From a checkpoint of a small transformer trained on Wikipedia.
Size: 14 layers, width 384, 4 heads of 96 (2 for keys and values), MLP 1536 ReLU, vocabulary 8192, 26M parameters.
Architecture: learned positions, tied embeddings.
Training: a variant of Adam for these matrices, 13773 steps.
MLP neurons of a small language model. Each row is named by its layer, matrix (down: output weights) and neuron, and shows model dimensions 288-383. Each number is 128 + 32 x the weight over its row's rms, rounded and kept within 0 to 255.
A block is one neuron, or neurons of one layer that tend to fire together. Before each block is what it responds to, as a language model described it from the Wikipedia text at the highest values.

Description: Adverbs after copula
L3.down119 [ 86 165 127 159 159 161 192 125 165 135 188 105 138 116 148 104 123 191 179 106 107 105  99 130 146 125 156 130 149 137 158 133 114 136  98 142  97 126 133 154 104 114 101 181 145  73  84 139 135 145 119 123 114 186 112 196 148 147 103 107 125 139 158 106 149 116 169 185 156  35  94  53 160 128 140  98 154  86 125 213  95 157 142  62  95 110 183 162 148 144 132 136 106 154 134 118]
L3.down148 [ 91 131 120 186 128 127  58 137 149 118 103 166  58 141 130 100 103 127 138  95 156 105 139 136 206 112  94 222 108 148 125 135  75 188  98 100 108 124 106 156 171 147 107  87 115  64  94 125  75 119 108 127 141 161 103  92 107 131 127 165 158 145 168 150 162 140 135 118 171  90 103  50 119  99 165 145 103 155 149  80 164 176 149 133  56 131 147 112 116  80 151 114 118 170  64 129]
L3.down238 [102  56 107 115 193 116 124 116  90  68 125 107  64 131 150 131 152 159 173 151 131 143 153 109 149 163 198 121 119 133 119  76 170 153 162 106 105 112  72 104 189  90 122  93 149  91 122 123 117 121  90 122 198  91 110 151 143 114 148 170  87 122 101 149 167 110  92 156 161 116  84  93 105 111 103 133 123 101  70 119  83 123 101 124 138 149 174 159 144 119 129 150 195 143  93 110]
L3.down287 [114 119 135 142 120 175 105 164 162 127 130  84  98 115 133  88 137 173 159  92  99 131 134 130 152 132 165 161 151 126 130  89 113 170 122 101  96 118  65  94 123 170  79 164 101 142 138 155 155 107 146  79 138 179 186 107 102 110  96 142 188 146  71 201 194 223 149 125 167 203 124 177 132 132 172 175 138 132  96  82 128 157 100 143  96 113 115  75 121 115 117  93 134 127 173 135]
L3.down450 [171 105 135 137 101 115  72 109 164  35 118 194  96 129 106 116 185  77 107 135 116  90 111 131 160 165  76 196 150 142 127  93 159 126 128 141  62 146 123  73  81 158 126  88 102 153 126 114  79 134 144 133 172 143 191 135 204  97 146  94 182 155 136 189 157 116 102 132 151  95 118  87 125  99  83 120 138 117  88 135 107 138 115 118  86 164 180 123  91 103  84 106 121 115 129 158]
L3.down460 [134 105 142  66 144 167 173 154 133 109 160 152 129 142  80 121 148 109 129 114 109 136  94 128  73 199 165  87 150 132 148  77 146 102 135 117  56 126 121 119 154  82 140 138 133  87  82  96  80 142 146 178 135 109 128 172 126 168 194 145 110  65 117 101 104 164 123 161 101 125 113  56 143  98 101  96 149  73 148 116 115 112 153 100 190  89 131 168 124  80 106 157 131  83 111 143]
L3.down507 [160  79  89  72 114 127 169 132 174 135 106 124 151 108 172 121  89 113 129  48  90 190 136 116 164 115 137 137 132 115 140  78 105 129 162 141 153 127  94 107 138  91 117  75 126 170 152 109  93 102 127 142 153 136 136  86 125 105 127 147 199 140 103 165  50 123 122  84 206  52 121 117 106 117 123 137 193 131 109 125  98 140 171 121 131 131 193 133 160  93 129 141 149  78 123 124]
L3.down766 [ 98 144 119 139 125  65 139 130 107 161 111 116 157 134 143 120 142 116 110 118 152 130 125  91 156 107 128  64 108 115 161 145 169 107  89  92 116 128  79 136 146 165 179 143 162  87 156 176 114 142 132 102 105 157 128 165 122 119 132 195 114 154  73 129 152 147 154 140  68 116  68 144  80 129 126 119 167 176 130  71  97 100 143  49 155 154 141 183 149 129 144 119 105 158 132 155]
L3.down780 [158 116 153 200 198 154 114 148 111 163 129 155 104 132  79 124 130 115 148 116 153 105 108  71 141 136 178 136 131 132 134  29 101  79  66 126 117 131 128 124 154  93 117  81 103 139 106 129  92 139 116 126 141 127 105 160  74 131 163 160  95 139 153 145  71 160 144 102 143  87 160  86 151 132 146  95 146 146  88 103 112 144 127 153  39 115 135 112 114  78 109 129 149 160 152 174]
L3.down904 [120 106 118 115  89  88  91 132 105 120 140 176  80 114  95 160 126  84 107 123 140 149 136 166 174 134 167 120  34 131 140 197 142 120 129 130 197 128 167 135  91 143 178 145  97 126 110 114  82 120 108 107 170 122 119 108 118 121 181 159 185  98 137 122  89 157 150 111  90  88 160 140  99 106 172 170  85  83 155 114 136 129 115 132 139 215 164 120 174  64 162 131 145 177 192 135]
L3.down1029 [142 150 127 154  99 137 168 150 100  82 104  80  93 130 153  52 139 112 107 106 119 151 110 116 122 134 107 132 118 126 101 106 124 121 170 133 164 128 128 192 112 151 152 103 156  99 121 114 100 119  67 148 114 169 140 142 137 102 123 130 148  68 143 120 152 104 171 121 127 130 121  97 118  78 119 159 140  88  98 145 181 118 181 125 114  68 158 114  83 123 183 117 154  83 139 107]
L3.down1070 [170 138 112 139  52 109  78 159 126 137 161 141 115 134 178  74  78 117 119 122 163 172  89 105 128 167 174 117 162 151 144 143 118 154 114 133 143 134 134 134 107 152  78 136 163 114 199 138  85 105 106 130 139 159 122 152 140 132 157 125 141 123 120 170 177 105 168  99 102 119 162 110 111 124 181 164 117 134 113 146 124 132  91 104 107 113 255 102 104 101 112  87  86 116  77 107]
L3.down1319 [ 98 110 147 178  95  73  67 115 138 127 136 150 108 136  98  93  79  74 117 127 105  95 107 104 119 134 121 117 100 136 107 135 143 149 164 145  90 125 144 123 135 134 162 125  91 115 133 127  81  88 123 125 150 219 178 176 135 106 125 121 108 166 107 137 163 117 148  77  93 133 167  77 147 115 128 139  58 140 149 144 162  81 103 114 119  92 173 103  55 203 136 124  89 121 144 131]
L3.down1425 [102  96 120  72 169 163  92 129 125 170  90 109 162 132 101 111 109 129  96  54 125 119 116  95  86  70 196  79 145 131 105 111  68 131  73 137 144 131 150 147 172 147 149 107 119 132 139  86 119 129 145  82 106 162 108 125 127  58 109 114 123 151 171 154 142 128 141 169 150 144 159 160 139 137 102 168 160 113 214 105  90 183 139 128  91  96  79 118 116 110 115 137 144  61 125 101]
L3.down1433 [154 137  97 126 161 187 151 138  84  89  72 134 174 129 180 122 123 154  97 101 112 121 100 130 125 171 166 115 114 130 102 153 107  84 118 149  99 135  97 142 112 104 138 168 177 126 134 151 173 164 118 110 115  66 136  47 160 106 124 157 101 166  40 152 181 155 139 117  77 140 176 149 163 103 120 126 141 159 139 143 139 100 159 115 153 109 116 155 108 180 180 140 101 112 232 136]
L3.down1465 [ 68 162 110 192 167 121 148 136 114 120  64 208 133 127 176 106 163  67 125 185 126 108  94 124 177  94 134 120 162 137 100 177 122 162 143 130  73 135 119  83  99 127  94 134 110 139 100 145 127 104 111 132  66 193 130 138 137  90  85 104 154  70 168 119 107 143  74 146 138  76 142  78 158 118 172 196 163 114 113  75 151 129 149 144 123 146 199 102  99  96 121 130 155 172 147 126]

Description: Country and field-label nouns
L3.down324 [140 124 159  84 160 158 179 114 129 122 133 112 124 110 143 157 113 136 102 148 139 138 158 129 112 131 187 113 210 108 162 175 171 170 132 142  97 125 118 105 109  58  94 122  94  97 106 187 112 131 100 119 159 155  90 124 102 122 150 141 106  97 134 173  60 192 100 141  83 201 185 120 152 134 135 109 137 119 103  85 150 112 158  91  93  38 186 126 106 146 161 137 138 152  54  97]
L3.down379 [140 150  77 122 162 115  50 100 132 161 125 128 154 112 138 179 103 107 130 159  76 163 134  96 154 150 128 175 150 131 139 144 204 214 134 156 122 137 147  41 100 140 107 126 126 186 119 140 140 117 143  59 165 176 125 138 153 117 114 132 112 132 101 127  85  86 144 144 141 184 124  75  62  83 119 142 169 159 125  85 173 166 137 134  59 125  75  90 129 134 163 154 172 121 118  88]
L3.down459 [154 119  63  65 100  93  88 123 199 125 116 122 152  56 155 126 128 146 147  98 138 127 116 127 124 107 113 188 164  98 117 173 124 135 114 111  98 135 106 138 140  99 129 126 133 168 105 123 148  89 144 106 123  41 167 120 121 107 117 101 135 152 125  96 112 199 143 157 139 141 100  73 142  83 108  94  81 148 134 119 123 148 104 174 128 144 178 126 187 112 118 153 115 101 175 188]
L3.down487 [102  89 145  89 119 134 161 138  87 122 176 116 132 121  85 129  64 128 174 154 129 139 137  75  88 105 132 140 139 110 153 145 144 127 145 167 139 126  94 106  97 113 153 152  96 205 145 139 107 116 164 111  81 133 153 159 107 135 150  91 166 122 109 108 120 148 135 135 121 124 155 124  96  94 139 146 169 120  96 138 140  52 170 146 122 150 133 144 124 160 168 103 162 100 104 148]
L3.down724 [167 104 113 142 126 137 127 122 101 152 102 177 162  77 129 150 137 107 191  96 160 131 126 138  90 148 121 153 124 153 201 118 201 125 131 107 109 103 157 105 169  68 168 147 137  89 129 122 132 116 125 105 113 132 145 125 149 114 166 106 141 105 109  76  96 139 138 169 153 149 172 100 112  78 110 150 109 119 200 105 157  64 116  90 158 109 186 123  74  83 136  94 125  83 137 133]
L3.down774 [114 149 123  97 136 196 127 131 138 116 203  97 189 120  99 122 105 120 172 120  88 195 153 117 126 117 172 152 167 197 160 109 123 149  77  85 122  79  94 146 104 131  96 146 157 162 126 162 115 128 152 119 163 140  84 127 112 192  86 111 150  80 145  76 180 116 167 119  54 162 179  82 180  71 115 136 127 185  76  85 144 127  96 144  94  94 137 123 109 137 156 100  81 141  96 125]
L3.down1102 [128 149 139 158 125 136 142 151 112 140 143  67 130 161 177 108 115  74 153 154 136 124 140 188 147 185  88 118 164 121 118 142 174 146 138 125 102 127 123 134  78 162 110 114 161  72  64 130 107  97  61  92 120 165 147 135 164 109 127 153  65  94 141 138 112 147 122 123 136  73 155 135 149 122 146 181  84  98 143 110 134 160 143 140 121 170 137 121 134 141  95 145 166 144 154 113]
L3.down1138 [150 148  59 125 125  89 131 147 182 128 148 115 158 126 138 122 144  98 204 118 127 174 155 108 104  89 130 133 111 148  86 143 161 165 144 125 124  86 144 136 116 109 191 109 173 134 110  94 127 107 135 119 128 133 190 106 119 207 140 154 157 158 111 133  94 140 115 124 128  79 103 157 115  18  80 121 150 144 118 123 173 197 131  85 104 164 167 100 134 138 150 118 105 151 142 163]
L3.down1177 [106 138 149 124  88 172 112 128  95 136 117 146  78 102  52  90 104  85  98  94  92 144 149 185 135 119 147 101 157 111 147 169  99 178 131 127 148 142 158  60 109 101 145 150 160  97 197 113 118 121 193 141 128 113 125 139 193  87 145 159 107 105 107 151  72 175  86 149 196 167 150  65 164 144 159 122 102 114 130 159 174 101 121  73 166  76 164 199 159 157 163 124 113 118  77  89]
L3.down1208 [119 185 168 146 124 137 167 137  98  64  62 116 193 107  92 174  95  58 127 150 111 118 158 110 121  98 152 120  97 145 111 169 182 118 157 152 154 123 119  69 137 107 110 134 152 111 160 154 146 135 105 130 124 106 203 105 111 197 164  72 146 104 139 106  86 137 145 132 159 168 121 152 110 118 112 156 121 140 103 119 109  91 200 140 170 123 110 121  81 131 168 149 133  89 147 152]
L3.down1227 [182  89 172  72 115  72 151 130 111 178  67 114 131 128 104 145 187 137 129 134  71 118 171 167 123 148 153 141 103 139 141 117 164 162  93 169 127 116 125 208 132  99 114  99 168 123 145 130 125 110 157 164 106 128 116 154  91 126 123 138 160 182 159 118 150 168 153 100  97 141 125 152 124  92 126 200 154 154 119 150  92  78 121  94 137 110 205 115 126 158 100 114 116 110  82 122]
L3.down1429 [180 113 174  52 126 133 157 125 148 155 145 172  84 128 123 154 154 139 141 179 104 149 117 136 123 165 116 147  94 119 162 190  98  91 139  84 136 125 141 109 126  72 150 124 118  87 157 167 146  98 150 117 132 149 135 144 155 135 143 127 143 167 126 218 129 140 153  64 106 111 112 164  99 167 131 166 208 111 151  53 107 106  81 108  95 159 168 106  79 132 131 143  62  72 114 148]
L3.down1438 [190 121 120  84 143 105 146 136 108 161 197  99 146 117 134 126  58 175 140 140  78 120 136 107 135 174 139 112  90 176 125 120 119 149  89 137 137  79 145 143 103 105  81 147  60 135 169 105  90 111 108 147 108 124 113 115 152 142 101 179 135 169 118  95 170 158 173 138  74 111 176  43 139  99 142 182 137 151 117 111 162 139 133  97 128 160 125 158  89 158 121 138 160 104  94 112]
L3.down1442 [ 69 130 119  95 170 115  76 115 156 185 118 111 160 168 112 134 135 120 134  87 101 112 129 146 182 205 153 170 133 123 174 104 109 157 128 160 140 101 116  82 131  79 136 146 149  82 132 151 129 103 137 102 130 159 133  95  93 161  86 127 124 131 124  93  97 121 148 105  82 138 156 138 150 117 165 126  84  82 144 137 169 111 123 138 169 108 161  77 150 111 144 179 169  63 160 170]
L3.down1462 [121 132 112 151 131  97  91 139 143 144 111 118 180  96 209 165  99 142 107 136  70  43  81 125 125 108 203 104 102 155  74 101 150 164 128  84 108 106 135 186 169 117 132 140 147 103 168 108 172 152 181 154 166  42 155  76 144 145 191 171 171 147  94  86 103 155 143 162 120  96 168  58  77 112 137 130 114 138 178 111 147  69 136 139 144 157 168 100 132 108 123 157 125  77 140 130]
L3.down1490 [115 173 161 151 106 112 126 114 116 165 118 151 165  90  99 106 100 113 115  99 117 111 129 121 101 114 125  99 128 128 168 140 155 142  70 174  87 118 173  73 174 121 159 119 139 148 167 137  62 133 137 101 112 140 117 122 159  71 100 152 198 116 107 166 148 179 105 153 187 134 138  44 117 124 172 141 109 121 111 140 118 167  88 126  89 121 110  99  69 151 108 112 118 130 107 118]

Description: Proper-name start words
L4.down496 [100 148 127 128 105 172  86 170 108 216 103 131 133 148  90 151 117 116 110 129 108 132 156 100 178 169 121 144  91 186 165 110  79  96 138 104 190 122  83 175 127 127 146 112 122 115 137  99 110 164  97 101 166 118 119 152 141 145 153 138 164 137 112 118 130 157 149 143 103 118 110  53 139 132 167  92 126 139 151  69  88  73 112 116 111  72 109 119 156 116  77 162 171 116 153 146]
L4.down587 [ 99 108 141 132  54 124 127 169 136 114 123 148 132 144 131 134  71 180 135 127 173 144 118 131 118 106 141 119 107 144 140 160 138  90 198 129  94 104 117 151 128 114 171 134 159  71 139  99 145 131 111 138 125 122 141 145 175 141 183 117 150  83 134 156 102 198 167 152  92 111 118  43 134 118 160 117 177 148 161 106 163  51 157  86 171 195 119 164 100 125 101 152 134 170 113 100]
L4.down887 [161 126 112 183 102 179  88 150 116 136  89 191 120  86 120 151 161  78 167 103 102 100  72 127 111 126 129 130  37 112 135 114  82 123 179 121 104 127 125 148 156  63 136 127 129  73 148 136 145 155 200 148 106 122  95 116 127 161 153 172 186 155 144 171 147 143 175 142  99  86  70  66 118 141 104 144  86 119  85  75 123  77 110 144 156 120 195 149  92 177 164 102 107 100 160 131]
L4.down1440 [100 123 142  92 124 138 161 149 127 163 118  86 157 133 134 173 159 169 119 185  92 186 108 118 109 139 124 180 130 134  93  95  56 129 158 124 135 142  96 137 110  72 185 192  83 148 145 143 145 157 120 114 165 172 136  93 124 102 129 155 157 161 127 124 199  88 169 117 126 155 106  72  38  91 129 121  95 120 158 158 104 108 122 145 153  92 107 137 157 168 150 149 116 146 156 123]

Description: Place and name pieces
L10.down1507 [136 126 111 117 130  91 132 160  76 148 116 109 150  96 133 102 163 200 119 151 146 133  83  88  98 129 149 105 163 221 118  97 142 120 123 124 126   7  59 163 135 130  96 136 124  45 200 149 118 123 105 116 165 122 106 160 138 146 155 147 171  96 146 166 112 170 209 126 142 127 151 130 171  99 168 105 121  76 119 131 142 135 159 138 111  84 169 134 143 157 113 133  89  88 121 121]

Description: Linking prepositions in captions
L3.down152 [106 128 118 149 169  92  92 111 142 121  67 146 112 123 128 214 143 145 144  86 135  41  81 128 174 134 121 112  79 140 113 126 133 148 125 139 208 138 127  92 155  90  98  95 138 128 111 173  70 103 113 153 147 136 222 145 155 122 127 121 119  99 130 175 134 129 116 140 103 126 102 117 120 148  64 118  84 153 124 160 103 145 104 120  93 145  70 135 118 143  77 149 140  95 191 134]
L3.down179 [184  53 111  99  86 103 150 129 125 154 100 120 118 131 195  76 166 154 119 102 157 136 117 102 110 129 120  91  70 115 131 143 123 132 164 117 137 116 105 233 174  96 165 122 114 146 121  66 207 129 115 113 144 109  77 147  87 122 178 120  83 195 118 167 160  60 135 202 159 180 123  56  52 136  87 158 122 150 150 126 181 127 107 101 165  80 113 122 133 135 130 145 144 149 144 136]
L3.down191 [ 43  88 100  87 171  79 115 157 112 158 147 111 112 143 137 104 128 150 109  81 139  98 154 117 161 136 127  74  90 120  83 122  84  95  98 117  99  95  68 136 182 110 125  87 131  84  78 181 155 127 161 124 127 106 116 137 168 102 137 136 144 111  86 117 155 146 163 149  98 100 133 154  86 176 192 132 106 141 180 126 136 181 158 143 145  66 102 144 106 108  91 146 154 157 109 122]
L3.down255 [ 79 152 133  89 113 170 157 110 172 131 133 142 159 117 127 161 157 163 107  49 194 142  89 119 168 181 116 128  93  96 112  80 130 110 119 122 128 150  91 157 166 148 175 102 147  42 128 172 150 149 101 127 180 175 132 110 112 162 136  95  82 112 188 177 129 132 154 106 151 161  95 142 140 107 125  57  84 121 126 115 131  86 111 136 177 128  89 217  95 178  88  91 186 131 150 123]
L3.down426 [127  63 107 124 150 118 163 132 218  53  96  94 110 112  75 109 133  79 166  92 104 181  89 144 141 108 114  97 115 123 132 110  77 125  95 135 146 110 137 136 143 111 185 168 167 147 132 148  94 119 114 136 132  67 116 151 147 165  88 101 169 159  94 148 140 146 116 137 190 135 114 192  94 140 159 183 123  85 116 140 151 195 133 142 144 160 110 120 112 146 115  91 138 124 122 140]
L3.down472 [109  96 130 109 175 118 132 103 229  97 210 150  87  95 157  94 105 174  92 145 103 161  76 109  87 107 150 104 127 141 106 137 139 129 119 179 135 115 136 132 176 124 101 124 114 111  90 127  73 114 116 116 148 135 119 142 117 106  87 180 121 120  99 107 145 157 112 179 151  77 151 151 132 144 101 119 139 124 176 104 121 100 101 166 119 186 162 101 148 101 108 127 155 197 204 159]
L3.down520 [185 106 121 170 112 143 130 145 118 144 161 143 181 156 106 178 135  78 103 112 130 165 137 107 141 181 154 134 101 137  87 181  51 219 107 137 119 141 155 110 104 157 152 122 141 170 130 155 108 146 166 150  80  86 174 113 136  85  98  69 149 152 138 123  97 165 164  99 113 101 143 154 118 171 176 153 134 120  88  83 104 129 128 170  70 126 137 126 117  96 162 146 137 153  71 138]
L3.down551 [ 96 170 147 120 120 152 136 111 131  94 131 165 118 138 147  61 162 116 129  95 147 179 132 137 146 122  89  22  96 131 128 122  97 132 157 141 164 131 111 170 152 119 169 137 157 155 112 104 134  99 145 168 133  77 137 100 149 161  93 126 111 124 167 142  73  72 199 121 146  71 148 162 122 171  70 125 104 171 169 187 139 147 134 154 222 145 199 175 146 140 174 103 134 102 133 152]
L3.down717 [107  89 134 165 162 200 147 155  41 172  92 144  60 116 123  96 112 109 198 108 101 128 183 111 142 137  86 149 147 115 103 113 127 120 122 125 141 123 135 146 162 163 130 124  96 108  97 122 164 137 185  91 133 167  72 163 116 187 173 167  89 186 132  76 194 188 117 169 195 121 171  63 144 127 126 138 160 172 117 113 164 114  64 110 148 179 109 106 119 120  96 140  99 111 127 140]
L3.down757 [192  81 158 111 160 134 170 152 108 151 131 116 123 126 134 135 114 144 135  87 132  82 185 143 144 160 162 147 104 130 117  94 129 111 120 156 126 126 119 136 116 143  91 117 175  86  87 107 133 155 139 127 139 117  80 162 104 186 151 142  90 158 128 148 155 119  97 125 156  84 179 124 136 148  83 123 157  97 108 147 155 102 122  46 148 161 170 131 121 121 159 137 135 143 109  99]
L3.down981 [136 134 173 107  98 107  70 137 107 166 149 114  91 144 128 107 150 127 156 172 185  97  82 120 134 154 113 186 127  83 172 102 148 153 123 142  95 120 120 178  78 108 119 145  60 152 168 181 126 117 117 155 136 133 102 112 114  98 123  96  60 101  95  88 158  91 102 140 139 121 149 113 158 114  59 106 134 107 149 164 154 134 176 142 166  68 120 108 170 151 123 114  93 145 122 124]
L3.down989 [ 90 129 118 122 147  92 115 138  32 147 139 153 122 172 127 111 129 117 127  83 142 139 123 145  64 153 131 107  93 128 112 161 139 155  82 151  78 111 110 134 153 163 106 140 159 116 134 168 124 118 155 146 151 191  74  78  89 148 121 114 148 146 114 102 135 162 182 158 103 101  93 105 125 165 108 135  99  52  96 122  67 125 142 145  81 107 140 181  86  80 113 130 142 179 138 128]
L3.down1123 [101 133 106 156 148 182 132 114 166  90 144  95 123 123 122 163 196 141  99 107 102 122 144 110  91 150 156 102 144 130 167 126 136 169 108 173 115 114 112  99 152  93 155 119 143 135 188 160 109 139 158 151 146 125 151 132 168 145 128  53 101 160 146 108   1  61 167  72 124 122 120 140  93 134 110 106  92 154 154 159  86 140 122 151  94 181 128 143 106  98  67 115 101 104 151 128]
L3.down1216 [143 187 150 191  90 105 192 157  86 155 135  73 141 126 106 115 183 114 106 117 165  62 130 153 134 159 110  48 117 131 150 154 151 103 172 124 126 161 123 111 117 156 122 161 153  99 135 143 162 144 146 123 135  92 131 175 111  82 136 120 118 184 134 125 104 149 174  54 158 105 158 159 141  90  95 113  75 188 123  85 174 148 137  80 121 148 126 127 114 127 161 102 144 131 163 119]
L3.down1381 [127 127 106  89 142 133 171 140 102 124 145 100 182 144  78 131  82 187 172 126 111  91  90 121 127  91 179 106 171 114  82 181  83 156 143 157 138 110  83 149 115 196 159 144 102 127 146 105 161 147 145 122 150  80 108 133 111 164 181 186 156 214 154  99 127 163 102 119  98 136 175  86 115 102 115 118  99 119  84 129 116 141 157 107 124 115 153 145 125  97 205 205 115 119 130 132]
L3.down1534 [142  92 148 149 185 120 208 110 119  87 146 151  83 117  41 142 156 128 147  86 129  83 122 145  96 196  97  86 129 158  79 159 156 178  78 113  81 118 127 130 162 123 162 116 144 100 201 157 109 113 160 160 157 185 184 115 108 136 124 119  94 101 120  90  86 121  32 126  98  99 142  61 140 135 133 123 111 153 138  90 119 103 114 117 115 132  79 150  88  86 111 141  87 125 138 115]

Description: Re- prefix; status adverbs
L4.down232 [ 71 164 113 115 140 145 138 130 143 169 160 173 160 112 146  93 122 193 182  91 139  96  87 163 141 132 175 145 177 104 158 140 116 113 166 134  66  91 147 163 177 167 134 154 131 138 119  66 138 146 158 138 126  88 100 106 135 116 115 163  92 118 135 100 150 101 145 206 111 103 153  96 140 162  94 122 121  85  85 116 105 112  72 107 145 164 127 157 160 134 139 122 100 128 138  85]
L4.down650 [121  84 129 134 148 184  89 127 172 113 146 170 148 107 145 166 113 125 150 119 103  71 105  88 103 145  76 151 141 145 127 129 140 107 168 147  81 147 178 117  94 134 175 139 112 146 149  95 132 165 151 139 147 103 184 122 167  93  94 159 105 102 129 120 100 110 114 135  94 119 116  99 139  87  28 181 116 113 133 159  82 114 162 114  68  91 183 117 119 160 149 120  71 159 164 125]
L4.down1417 [127 124 132 171  78 112  95 117 121  96 150 139 123 119 132 141 154 100 175 171 129 167 200 130 165 102  87 130 124 144 124 134 111 111  75  95 181 121 100 120 139 126 116  91 102 128 146 185 112 120 134 146 116 124  92 102  94 133 166 145 117 137 104 115 160 183  89 136 128 128 163  91 165  45 114 109 102 131 133 190 177 159  82 140 142 129  91 147 120 114 183  96 146 172 105 129]
L4.down1525 [103  91 149 203 184 145 146 131 139 152 158 131 142  94 169 132  98  99 111 121 130 128  97 135 144 117 122 146 189 135 167 127  78 137 167 150 162 133 163  94 117  87 129 135 167 125 138  70 171  89 145 176 124 105 155  85 135  81  72 133 129 118 120  67 141 118 120  95 124 136  83 105 163  96 106 170 162 152 100 151  89 134 139 101 129 100 158 108  83 198  88 112 130 163 181 120]

Description: Agent/source preposition "by"
L4.down292 [121 154 101 124 144 164 135 109 185  90 131 135 103 131 114 144 126 137 150 149 116  93  93 143  61 129 158 134  54 125 154 122  89 140 140 177 100 123 186 119  67 142 137  85 137 139 123 100  72 116 181 126 158 110 134 178 167  88 194 133  86 126 152 166 127 113 106 114 134 158 116 140 125 174 126 128  99 105 185 112 188 133 102 154 139 138 104 111 147 135 130 111 125  96 134  94]
L4.down527 [152 102 148 163 217 137 192 135 121 124 120  59  89 135  75 111 124 132 120 107  97 139 122  98 149 215  87  83  85 116 113 138  77 153 116 127 116 129 129 160 146 125 104 130 122 113 136 159 138 148 134 157  94 107 156 146 137 181 136  87 134 137 157 124 159  48 111  87 134 124 137  99  88 140  57 123 115  96 161 164  85  67 151 145 152 124 122 116  95 108  78 161 112 115 134 135]
L4.down1035 [100  75 114 177 158  98 126 144 122 155 135  45  98 132 102 122 173  94 155 159 113 122 111 190 165 116 126 159  95 120  85 110 186 191  90 127 118 133 128 199 193  63 171 135 101 116 159 177  83 113 139 150 166 155 125 119 145 100  87 192 172  85 104 111 125 129 126 166 121 125 120  80 132 168  95 143 108 124 101 165 117  82 138 120 137  91 135  91  87 131 146  84  57 149 100 146]
L4.down1295 [ 79  82 120 149 157 135 137 124 159  77 130  98 102 133  64 127 138 116 151 131  83  88 105 115 193 105 125  62 115 123 111  80 131 138 140 159 174 108  85  84 166 137 108 109 145  73 161 117 125 157  99  99 181  95 134 133 170 166 108 171 132  94 127 152  58 127 174 143 179 111 128  97 101  79 138 130  77 129  80 132  86 133 171 184 117 170 101 144 103 125 141 172 111  85 137 142]

Description: Slot before a verb
L10.down8 [156  68 145 133 177 132 139 124 139 127 149 161  81 145  97 108 101  80 125  95 131 103 107  98 102 139 114 172 122 181 137 141 148  92 213 176 121 129 168 139 151 163 113  97 118 147 148 155 126  98 132 190 155 137 150 133 131 132 133 164  95 128 110 170 194 179  64 124 108 137 176 136 147  98  97 126 131  94 109 111  61 111 124 143 130 104  95  89  37 172  96 136 157 129 113 183]

Description: Agent-introducing prepositions
L10.down163 [109 129 122 139 193 179  46  93 168 134  55 131 138 108 187 117  89 138 163 107 121 109 128 136 166 154 127 176  81  90 189 135 189 119  88 132 116 207 113 129 143  86 147 154 147 112  84 196 101 156  86 134 159 162 158 145 113 125  80 226 182 115 172 141 173 168 123 154 109  87 120 101 126 131 177 130 149 160 143  76 108 185 134 111 182  83 129 120  81 109 168 119 129 119  89  95]